config.yaml
n_head: 18
norm_place: "pre"
norm_eps: 1e-05
rope_base: 29400.0
tie_embeddings: true
parallel_block: false
extras: ["capped logits"]
init: "normal"
lr: 0.00945
grad_clip: 1.0
decay_shape: "sqrt"
batch_tokens: 65536
train_tokens: 941900000
MLP neurons of a small language model. Each row is named by its layer, matrix (gate and up: input weights; down: output weights) and neuron, and shows model dimensions 48-175. Each number is 128 + 32 x the weight over its row's rms, rounded and kept within 0 to 255. Numbers have three digits each. A neuron's up and down rows have the sign that makes its largest values positive.
A block is one neuron, or neurons of one layer that tend to fire together. Before each block is what it responds to, as a language model described it from the Wikipedia text at the highest values.

Tokens in Wikipedia tables and lists, mostly first header cells or words just after a == heading == (No, Region, See also, "This list is").
L8.gate68:110143138134155165182092115130202114185098167084124114150155090113176114164204076120105074133191108123096091110115137139136161125168148140213159126121154122118183140124122125181139077113133125101111128107104092121169111157125159123131129192190158117157109130135144135101108167129151144097151178146112090131171138141132110152164093171097210076157155116104121103120148134105142198170160
L8.up68:119123135169100164121087039115152095130125176111096162066136062168112092182072037143187125137146041127124173139141110115130122107156149151127153104151134116056122151099119165134141115112113159083116085090090175097072131121141110101171095102140158189160129131134078124147139141134111089161141158105104096144150164099116142120076063156112120170202128151088099135067097127091125094103086
L8.down68:116118089154145142141121149162076118119121091109110156195097154110143148120137166136157170179163110092105151116079145131094114183132131157136108076141178121086152116100168185057096143153150156102096137157139123141112088164157165100114145116143187132132198190108156145086096130095160109103143126081138129105146130174068092056117096113142128108103170153093168147098131074143090143134117
L8.gate471:149148095166191094084142109189171105144142136152160120125150179128099126136162117126135117144130127117118097069089168131127173143179090109148136150109121092156072077122103140075102062141176170085120109124129180152148091120150175177099135122100135199146101117102138082095090089165093123141084144166120147048148122189172102095149184180128144131177149130186133137109098151104092133124165
L8.up471:164146076077085085132186100136133078134117109104132166131125086168144129099147155125085143149130149081118204051124146093118175079176154107135191138086152154107138125161136082096189101147139176139134151182169174205139066149130150079141117111113159138174106169112149095104131102136089126112100135152086191103179160159155112153135150152104144124120134141107139084133106172116125107128110
L8.down471:156120095125115139156196080130105122118138104095120159108103093141120128103189129071166117108168153120146173130091153109072085150152171158180097099118100133106183135160129111148160105051113126116154134185137118158164099110110160088164150085109074130133191081094119118135119139134110154167098168105079135087136133117106138158127148205130109164143182114169076087131173112088167170128126
L8.gate835:088119158097155131117115105104136083157133096094130098101198115127120168097143210116144125137090127131077081134135162108089142126109093142139140098078128159146111119152105186149115122154140125163146117152143113134181118170074132112104164029138166133125133148115134116117182161200113168093116121135158087106138142117200148105132070106136084138130089094134098149143142081124115140150076
L8.up835:147137119099099156075165172163115142131175111139141116122075107136163137119176133129148098192166090164125147110138133131115189171156124042150128126139153139166142109131104173062114127069112166121176150166128121172151102111152117148150143092120124106195107128132100152156143115111115177124132145127134128139112123180088123131146170131079117087124122105151100121130128135119127126151055
L8.down835:126115118106157116170192117153153102163056180186134117156162110119091141135110130123170146161173086142115135108152087133124079136107100172157158170131122116190190124142135120121134122165120159175056148140080123125085113146176183219123106183148058146166140055165097165126117098165150155123144170077137148130078171128128189135144110151163137136102130147142134164087158130114114163137122
L8.gate907:060150088109122070152137123145145114102079175099081143176090132091184145155130147092158122105101128071178125091149110092086165129116090146183116070066113131168155151135151123090162077138137145140086115127159125123106135133110154089096158177096145125148101121097111111151176109184099144123180212159151086166151165074134115065125131156118114127128130159071108142122083064145191115111147
L8.up907:108090068142098070114125142130169131105089092140036063092141138183144194131082176139107125108092097130099156114168154049160130138119103117119162125211106088118115112100103116157126155171148180107162081147126148153159164135118126176140158155056140178175147109070082137122085134143143124147115132169107133109215147188121157089176149154123153221152094143118168139082097055094117167162152
L8.down907:090098074115158116144108116154171075157137150160138132167173116131077096079124106123122120104127120127154189172122162149132137138130152151126179112146152089137097142126104116025127124179190170147142087117121097122081084144162094093129122085130120180164150104114123137086103168054137134136160170194102166132099176156136081140147148089121098145131143113129095108123073115069180122189184

Mostly the preposition "at" (sometimes "from") before an institution, event or place, as in educated at, arrived at, debuted at; also colons after infobox labels like Education: and Label:.
L3.gate330:146198132142097140153129140143175144105080131123145115121057129120112158189155116094094173079082114075117073150137103122079110137157147074143189098129130107134125129207130171140145151101180111094115140121136113141093116112186149093159075080165111141184189113149194087143158114109110173134149093083099058137035118102150128184073184103135145092124135175111157062128128137073146153158149
L3.up330:168166099127122120125141120146172120136082108129106120151135138123140131172155147101129176095104122085094142118135028115119101126170132099175172069101143127137068127127102154085145122081198122096172189146075121130078104114132100143111090127069149138192131149103126057147168130103122161097147085081096170125103084096072144230078138118145092157115094084157210121132129131096138157154105
L3.down330:146125162101129092089125128099144159095091119151128113115098153119165121188165133143150090085131145107076118081154067131096137159137117101125111111150193155114100140125169123083156173137112142087170174123144040151100155117176160177158206160090000149120173171133106099090168142120139163147101120137107069152146122076159119168125166149081157158130174127130103111167152176154096137140089
L3.gate364:094172123115132159147113156124168169091141059174097135124179136131169094184134128191158115138136081168106101135119113140119111131177138075153182081122170094132107096118149103139132130101112149140107111208100142151085133115162122109153108138134097126114153042153119116078167116158108104142116160098159160085120133125118118153102089131145126125176118154134116097131109171109142090139137
L3.up364:133126075134187177109157103127144163150104120170143148103176139106159132193128139118150145160185108101152104150146095152109138088150101146180162127097145131099082143098159124118207099132103127182083111148156127065051155126151181135149157109122126106125128140098093132088166079125128088114123198132109139114076111105108187142104126123157168108180105103130130104141102117153122136123099
L3.down364:081142157165100128130128083075152202164112106128198090167107148111093119149140099178099106034164140176078141106112155118042097121074175149157093144111155112117125157121148148169140142123100105150112124112092125147087170085154094148138112191113053125076182180148165116065116120160098119159183141128092078139127114101134123108107078183100147139141114133121098171120125138129116144157101
L3.gate913:134094192139111151103169082140130136119118100099110125144125092104073057167133133104114114168152118167079190140143121141115069142135127162119160129150127077104131106108125133125131139113108112090113040207141158147125192118090118113094158123150097138065059155107163166166129107209125151110109156153108141188136087095198089118077106140138210182156131099136109131116158118132176094132131
L3.up913:124091119080139109112209110184111125123115156096144147143118095066070037128103128103132123177117149180103122126097097100013069121114086201177138136113099099104127124080155126187129142164079139108124081111099130173097193125083123128087150109139112187104129134098135143126116086125146153146127170104099142191105114130127120173096147146153161190123155116162077139150171083107122133139114
L3.down913:138096122166127095106151063172148118102122166144162128130133053084130159113149078123097117111119113124097114118140112116123106149096108118068114123105125084179142132138155116130128141104122142115209090155070118147117136220131151143151144162106000166167114128133126138090140154167172157137202105164134089112088128087130062130161170082172130130126099075103077127097135156119106111098067
L3.gate1004:123181142195111104140135134089114134103112111117157096154111108113099138128100150176119121043136117140150131157155102118116133119163079083174173124143100164184165184152137193163162138152102104089088183117086151178086130123135089114074094147111157106150130122105128107079205113179071144166164169105071119102123194117113162119111096154211176109154103151070104094156081121129095149139194
L3.up1004:129104095141098073156090148122098084122121180190159176114088202145132065148161112124108114116095121157144161125107077105154126084070188179105165144064168076107090131076193079127179202180127161204220099114169144112117127114147100135111139099102117106193181141188098103122135082122172156172075119130150176132097091074151147113086122149074184163065068154095116084153134168132147085184146
L3.down1004:138164064100093152152147046101115159069116138143175182114094083125122033143129100142140154118109152153125136132097128113113125104113153179129091137121149153088220159094166151158170135138058172116150062170169129094111140177123161130091084149117068132122146158176140126101111108149098169150076066108133145188106086102119089112127108125085162111172147069097115081077142123146105147175110

"of" or "from" after a reviewer's name, just before the publication: "Erik Adams of The A.V. Club", "Joe Tangari from Pitchfork"; weaker on table pipes, "in"/"at" and infobox colons before named entities.
L8.gate373:094122158180194091149183084125172145154078114162153114101072098115110135096140133144151127155107131167076123155115122157119185120098155135084177084107051144134106064111151093118140124084179050176159122109116154175095146153166090185117151131128141105147120109145135154156098069148103146132106096114158082169154091115096087139146141111157087149033096132095097122168152119156060183135160
L8.up373:079154121186150117109162126128136126068080149156134127130115154086110197113152147105156196139110138189100140165159143136145177211138170144127138102095119100153094079105165080115119132083146080162142084096133166154105094137096085177103157139101130119138104072138120179162145083156124110138103132140094114208138083112069130163150141106141099121124123100080113074130126109129156156028188
L8.down373:150093113186157123093211156134084087114000169111149145112140120104156158186122088193100180145071143107123143123107132173115102128135101123144175068118125119158084106119195090112127136076175068155128094138149094131094096094121189170124133150118062115169084134149080150133121128185123133152133136174150115154120115070100085122183120152121090161108088154117085139156114151123072094117133
L8.gate400:088128140150173109134075125104034088178086173130156171099213065092168151153129131140123103095121085155129121098063134134131124141087086187176113167066081130155171096108153116066154157082196147215174122142177114120138125117190107153149178134126080123148119116194142132110129100101112124090100115083113109140130148089133124168115127114163183165153112105133116151123170130131116117065137
L8.up400:085115115154140125134129128181140168143103151115128171148150138130135114155122129105154106130115138111154146113119160175114126143120158143117203079098117128092176107090132126109117095108194152124143118091089130155152114092170181160179160111089095067162182092060097156122148176159136156169098174121167123201117117083194131129149157147109103153081161183147152172140141127121144108139089
L8.down400:139112166060180161170169118138123093121105105153052135179146130092149203104116089151153121076139120096108156121121087100090151183177136165149088110159095103142085142168158137085114115129183152124099146121132112133120208098116127080122178109107139141145140174122111173175104151164143190103151124122128160087129169133115229102123078167147154114157101113116095144141150105194073117162070
L8.gate458:122105108175150111192111116151019139136167204147068142097144173113045130165117139120154149120121133159121105077141137167171080094133183124127143204150162154105171160112144118146168113092123082127176091133155065120147128068126130134197096142145058108146199110104143082112136150125144148143144134152138066136163141158170175097146190100134187120151122175180195178139141166173140112173166
L8.up458:140151144121162113149139099152113139146158115171134101178156109202116140188112057119097064111126152123173139114059156145128146140078061149140117144144121132186184143166157116157150109101110118093169124147094170072174105097106149150158180089115121157114124115133104099153134183147093163105116142094119093029129039090156144158150134115084158117142155131086145086126121117122149131164160
L8.down458:065168096137160166161105098164143179152165077154150072114134111075140072076059085160163089174091114084095090110082102110138039114078144128159107112104094071114124082178162143139133123114119133108141138070123127137146120084083084136191132172128130120134200164146188168094141130139161175090170114187093163106135132114172178122179082168116115129091152141108134139117149094122111145161161
L8.gate864:136123228134089111117120139118075085159197070181154107196137177152110137192174165109118093153114084145163112105063110148134169127095160129117152116071143161148181124124164086179202094081105149143142168125119117117111067155131121184173170093139074142160124073079113156096067106118110162123116134146136174156132145116125062159122143183127123160095114136121139129144141183155106157176159
L8.up864:111129117142112091109145107081141152104177148132151133131139150110115184149126119145099142071187133087162128089086185159102121129111145164136107141103117097184138115127129169111119164101116098130143164136124082145116130124099138137090159142087039146112160117161181097148122103136153185073120127111124137115102090116129145088159187152157119096178193110140119145148134083172159175127150
L8.down864:149178184115153123142125120155165111153113120125139150146117113101139143118095089159208147114104122087171100095148148125169136143137093192130144089086085125150169091161105153123049161108214094186129175179141152069160116148141133098108159215127056144143108121151186171182157084136156112090078175108130120101147096050075119149166161140151173097159108173045168102193117117094081127120094

The word No at the start of wiki table header rows (| No. | Title |), and "as" after verbs like serve, viewed, nominated.
L3.gate274:155151178115131105132129146104077166124117084139185089106131125133105099135115130164154178104121197183130111140190129145184090092121123161159124174102098121098148121161144139157140140120150155170092105112035096139146141154131067138106233078106102110119092179118160119109138100089186132055172098074084123102140132143084113128103154094122136069104142091157146150124102124109137157145177
L3.up274:157120088141106084160138180111148147092142109070163115094114163078141135098097079139153171107146162111131154131142161053121174134109086134136095116120128073180153117130049151124167152126159133106163170132095197117177078106157109077107107108098097097102175159090186162192103088115125171139157098083118103189142109077163153120012129131112137149117125141147148126115109131146109082142137
L3.down274:171115065131075121163072166140133135114155110108149095086164129131153163120112048154127205121078158130131176103140180165085163109122133134167116134091115139074162150085058128150141152128171091090156093103084136151140179107129139156121141137120042067126096158118185178098195084128108142091145144131163106153141117115163149132094081120115130112133190115091158122089130101081113139091092
L3.gate609:131138154156123149136147187136147180091111123176123115126127071118062125135180191126165159191101145189171121147093129085164121115132212166108125162151112147137148132137109083079195146099071183093061086132068069166071088141034151161149130133148136136117169139098113119080167131148083135152156136152129157141095187131125196079090125087124161158157140157153179105099125127188143134108148
L3.up609:116164140123114146125120186164100146107074110120140125184186158104151096144179114122131141166080116181187170128145074125149088153144138135102197130121157154096177130150101137107174201098036158117077102126168089130105138104075117136148098129085124126097148175123136142104185156106098097180140146110147141127100168112100118092088112115090134132145132138112151146075079158147121128101110
L3.down609:102128152191139107138147142099110129116074110142089047104127123141130131126162191133187211137094142154173113145114142117123071077139173166048101121128108126115108177142117167069150158112157134173149072148081088182086092139068139090136143112100154142121106101117175123097118085064090113179097100098116131128142156090116130166162088111145159116231150092192157131138110128110118168080105
L3.gate703:112139142129084116121110128105184133130051122146084132129189168131145158164106141113161142141064136139144144078137098118101096135091125141125156135085155122183142110184180141094143138104123125097131090138094108138140147164122084151102112134117092103115129118155121129177148137198101137134120096086115096123019149175162131079053107123132138197166149134152169153108182158123140195188112
L3.up703:106129092133104161113116083094109172146114143087086150133182151142134165145168132104137164163070129143109152031164123123109142155077134120116115138087197094164134115086147125124153152098190111166140100148085168148135151088106121128151106198167099133145059106081126102170110131130107149105074171123139105093093210182139130081103124138121138122145145168196117157137134147122167120144102
L3.down703:096187118103108126069147127142118097130091153107109106097111093162082192121144145198167205134071144123173090132111086108103054159082119147073166121114097142138141168173072116164134120135138156084115168102118178079072129087096050098132147188196072130102109118142141128158122103095097111122127114124115172141128164139178097110142105097173131105138167146101142137092105136123123130156018
L3.gate922:089142126144124125098149116148128072108129068118089110092146124127172129144104113119123221152142137167120176057132106127099126116095073116050194151135124149171130124169101142140134113128130181079073194102153086171151148128112086124175144136148077131166125096141105124114175123081155115103143097179114157133162156093139137136171144189141169171121077191099116148077089120127178207111144
L3.up922:136148118106099073102126120176098162144104162161110088102189055124162117171092129136152132071143093130151101124145114095072110076074171150079144084088071107145089111117155116095160111119063133108066195150149091137097151167087098144147175085058226106195099080125156152137127063121137144151132103113157104136120125120125171116140145077089098154097158146132132141092113110027130153138110
L3.down922:089201124139100131166103101110127180098093124128153154125137093212120099153120097104156116142078088127147130100184124146125097142074157171190176065115118106078107126077115071136163106115179073068133092200117142101181109137188130103166128178149131230116096154082127118099070186047086159145139156185142140167080145152118170073129156140125126078149128080131186082126076096085193159145148

Short word-initial pieces, mostly "a"/"A", in foreign names and titles (Rana aurora, Maar au Chat, Møre og), plus sentence-initial "A", "No", digits.
L8.gate42:159118181119122134136143134122099102100111135094108077093069135116126196109115168087191083181149084086058077097115126156124066160150152090142092096144081049125051078128145125134092093143118135093068100151120137175074157109188129130141103150121119091115087091191092085143073197110156113083129120169131125135144088128126120050158099177153204162206174144175178156155134119099130194096182
L8.up42:135133162154093127087100152059103155103050109130121168107115061086110095119106074177194133154137091160156138159190098143138121081075151084064125159079111170102107125098125144140106107126100092151113130137129168143135110125122104130098128100140159136086098158142179088121085107089114166082099122167097115097148134118138142118095151107113100147149174065157122138100131121142102111140068
L8.down42:140086167166123091139079119075202080123108127148142121091118158184140203174143141153158147133114095117175165141127088135122111172118173173158165109176172127119116110042103106166157149104150106102158101121124129134108167188137126137125142136161161137128121101166105071106126109076072113155143093114115132121130143078159109098139149120091118118138102145157089158063072159119128132159107
L8.gate53:086125171137115090124109098164136119131080187134110141108080138106096096143150145113177100126119096118162142139124118136138039130161094137079160156137096049161125097106075098057128114111181136132106056125141118133062137148125124160188131211132144142119119118144125144087093148091126100147168145103154057056077101084112143070139106134144131196110128103105174137049152025150146188237105
L8.up53:139159238139118091147130132098130166089122152200085166087197078071176075122170165096089085121188117120157079049169141121199074116132136122144120186089137138146124149154121107089226172131200129061095121075144156157092178117115159126097177137130149156163136151114132155123078190097117095079068096089108181142119151131120085139153157133165150118091137159081130151138153115112106104167147
L8.down53:155128137129091102106132118148090139124106061073103136176122081121146153126179125162156158137148138122107180098113128179157161135160150144104113131148127131166092134090123079058132155043117055159141132082140086102085165114130153133172129152171197094164101135140138130166156124119107118054175161126171149116160071121154152115173086130123140139099106110105203056167109123140155133176130
L8.gate305:108186145104084113176138157134159163080119180128118139120068163150155130144113116173114120094127124118058114142164124140125151082125157114218166141085157169106118165141064140126147181151150123133111070225119109152116144109106166124168120150097142150146127186086163114085047078144156106189121075125122091131122169130136125063128099119076164108123139093140112099132165167095110150089113
L8.up305:116205124112073142158110144102135145088157107137078136129153150117097113119179105141122189135146042070099057121130177143188104069109123066140117091113114140095162154173090119186062078155157106071164085101109119132109166150155102177151078161146176192165157151131135109078140131101085139170152121157131134142141150121123139097108183170067124133120178084149138137127149124109121091153123
L8.down305:100130164108130115102122153148110085156099084139103117101065075127104131128080157124118161160172123143130148162161172086112071108182092104125131100098132117143126120144066129106171098122171113119108119158079140179135115105142176095104178138117132142154147190079130127145144144105123172125076183096085171155127166154092090123165169150077039145097158139076168114109093090131165088180149
L8.gate392:123111159109119156093115109104162127103132092085094097100051171080074140130061122115143161159030111115109121184076054119102113160152174123137114097091118097130152116144129100109118176146123112108059085161077139146174131161175149103160169103155171159164142133149097084136104157149130163118108125141147146097116110097101148149128097162178170158106140095169102090142156119134156151081068
L8.up392:071102183100161130060112172163141104119169136098175085145128171137135099093137130101173042156095096071163163165095140164121121175083143173108160127184140102083144155185115135098122110116136115139124127155134169155111146081124149122148122171135156152099129117126137126135117094082125139117128187189217068163155085155141060113132102109119085168114137137135164132135096181102175124170130
L8.down392:123101118129127111147158038125146138180160133090200094164107134128095071097139140176081083119104077104145167103130147130091046129174167131108168117113105163108138117161074076135163176151139117160081150091082120119119088089162157078120167161180075152181179141124168098089092137107101182112150136149161110115098130115160127120107116115144202143139129114179149107138152091149099120072129

Nouns and verbs for written or spoken messages, often after a or an author verb: letters, text, speech, report, news, written; weaker on year digits and colons.
L2.gate172:081117108152153083144162154106109072101087131125166155128162101139074150141109122217118155147152068129157136086127143079121171182139160145106128089106166119127097132185111114118104163115158114189105159102089163162144135112102151137158136106127121136105170099147141100137147116094154175092185089096141171152171120096133126095092156110125092199123100133088124161136068113138098193110130
L2.up172:134160097117079132155167161132103065139148132170140138185110106101106096119171147181130149110113180123110172187142116085102100183133134186160159123126129172164131165133098145111098148159160110164134168052089174157135156125115125125145156118119079113088089150148137176111123169135118136093099116145172108148150125079131087106072113117212119114083116157061094151097097123141021140124152
L2.down172:183213061142112170094161088168087133102030164105090105128079193148140182140195129130124114152087113135122083138150134143079106141116137108087112106147174162111099109084149105113181137158124121092110158075130080113155138163056134166154109158118168171089148073154077129115113176141075195130155062132151170117111137118175096180132087128140110154117108161143151135140126215135164129113082

Words naming stages or results in sports and election stat pages, often headings after tables, such as play-offs, round, following, place.
L2.gate414:155121135126177121079092145198138128122135157170112134105110102116141081121155183066127097150132128121077100116067186183131169139151193099087092123143149135134078151173096150138114110059154159118131073085149132116068094108146148134075130132135106166202190118148080074184090100172146181094100123144167133151199132131164188070130117109122151131161139146105131132104155071115104118165171
L2.up414:164094135101130108166087136128159117119104099110115116108108148126123106180093145166123180140200152092127152129099161116148136129142139180128118146149124138113072125209168118143112108159107127128175107089129107100091133127161133106075161153154124125151120114089147141049131128106143163183160110129121141087159148123146145102178115148186141091086154177144076146205173108157118155172106
L2.down414:190185117149089124138118138154104139186082075069098089074143123093108105160113134149125175066109068070215181156139136128193133178109150092155139110079170159103116156167166122135166117111135109119134121133120094082075110202125139132099131113118118113153129128120139133099139132186113135190178110180092129124142130174138203183168116141160133102101068154129078128122123129162120192100101

Fires mainly on Markdown table separator rows like |---|---| right after a header row, in charts, scores, cast and election tables; scattered weak prose tokens otherwise.
L3.gate529:100141141162105108106116131145158139155143108166138108109146116077137135138146089152144123152183163109163142086143108135153152213151137068089132135163070118068186160152126157099151090125158084119143086066154190172102114122127128152176124127102097147155159158181127172125154128153154125169147110148175156174151150128112050091089147125134110158104171085173111180126127108140149110178154
L3.up529:169095160156121146101063097162152156177148098161113160138134148167127105084098005152138121111157118138128102207137142157146115127125102096137078161083129106055131096120133127113165155123149146152140162138159165138108101104102128142111163107148104110147139116121117133123101187109119073139213117145129119168119073055134113088133095074118114108110123098127076122139137146154091170205128
L3.down529:163079155114096100094102068155112138178180108166136153148139174063154091147165101134149141151156142171109137131107062122126162133139152104088121075118098179088210105140127151080122113123144176095159131116177180110157111140074163162158153109132132143118093151123114162157142112089108136146170119188167141129197145175149137074148108120182117123163146128095106161149153160158079152156138
L3.gate575:091169119170161090129052126186087126120188086133131104159125137103074123210177112147078109125045160127104102149158061157091134138118117161145137137159190157101081102104131142143187125088131092135144154097110127117089146151128120137163185143104213131116107114087148132117131091138071186112128150166137196127141159129090119087123140152122117112140105134082147149140109160160121160125176
L3.up575:158134154137186127129158103123053146142117055098101157115148162139178123215162105097110157080095121127162145068136104146136182119136117118129105107170128188136096201126202141153206079100104091136131169150104139090127156110138167098150118123069131100163135121110110131060104097163108140089125132131144152144147180070181115115077121126127110139173125165098087152091094117164122181110187
L3.down575:175079136093129110092126147137119122137105104116112205065190179154115142131168128101174120134126137122122113127150187099112179105131129134107091126159142116076135155161123104174179075106157154104114175098108133118134158148139179112107151109102143114154142110110164191130146144136133102123130108129110105125164191114211119165104083089075135135106105120138117145074142107151149104113145
L3.gate857:108173123118116144077157151111131112113132106142149159112099163105156128089084142136145080168095152157142150139204134104127149129137105148148173170109115114148136121139079156111152092150145177121113108179164104172090199130150186129152133173129070097099135169132143085082132156147147204094154096109104163055159155122163150086152156126162125126134081153111152160125110154113110052103140
L3.up857:140111115194152126110122097136136112134165138115139112103138088149167152072147108124080154175093171156115097173125064140114097159149100155175155109139189100118110084137037126091103188123085110072103101106130122089185163148110170199103159121100121059157103076222128074144138121135130144113110126106162166156129176178079136128137122043127110132093109133130150114149077080133093148145103
L3.down857:117112078134183157100147095096109075119143163107189166141143179138115093146098122159132149139137131106107065094152154127176092106171121116127066068122105103105220142138162121153157175106156100203158116116117175170116064107085144057167094136130095076139105088133159100155135160057116090153172128150098108089165154129146144121135147083186115100141155168156162134077110088143081089141119
L3.gate1063:125139124155136137136090138080132127163122148138169107110072122103134158157105130111131164095118141117109134122140082081095156120109094136157100143087178127093233155137049114111084126061127155136105065138144124153122121102117112110102108157170104139144132125156119070107111102121101155149075135097104084080091075129150145141145148089136169086184131141108139186068150213185105110174154
L3.up1063:087139141170100160165104102117117159136136109120093144104122119134157148206116184165104177131136118055091108131125061127132131191115117155111079178098181115046158150100081119149117120128122130072165105180107137154136147057122130131082101134136143185071126078175115111094094112104085194137116153115149136155060165114134115193121099141149131101156152168153118166157170224150115076173113
L3.down1063:099123117127121158084178149119107168125148091153115144136177165128120175138136159130116131143125110088133144111100074090159064116093099131125091160115159106140134120115100096104100161119142135094128131150097153159143136112138197147115149086113092118050139071141090136153068170115100169172152189152106184137070163128158154083111094146072136148147142134142109111147148151079105099152101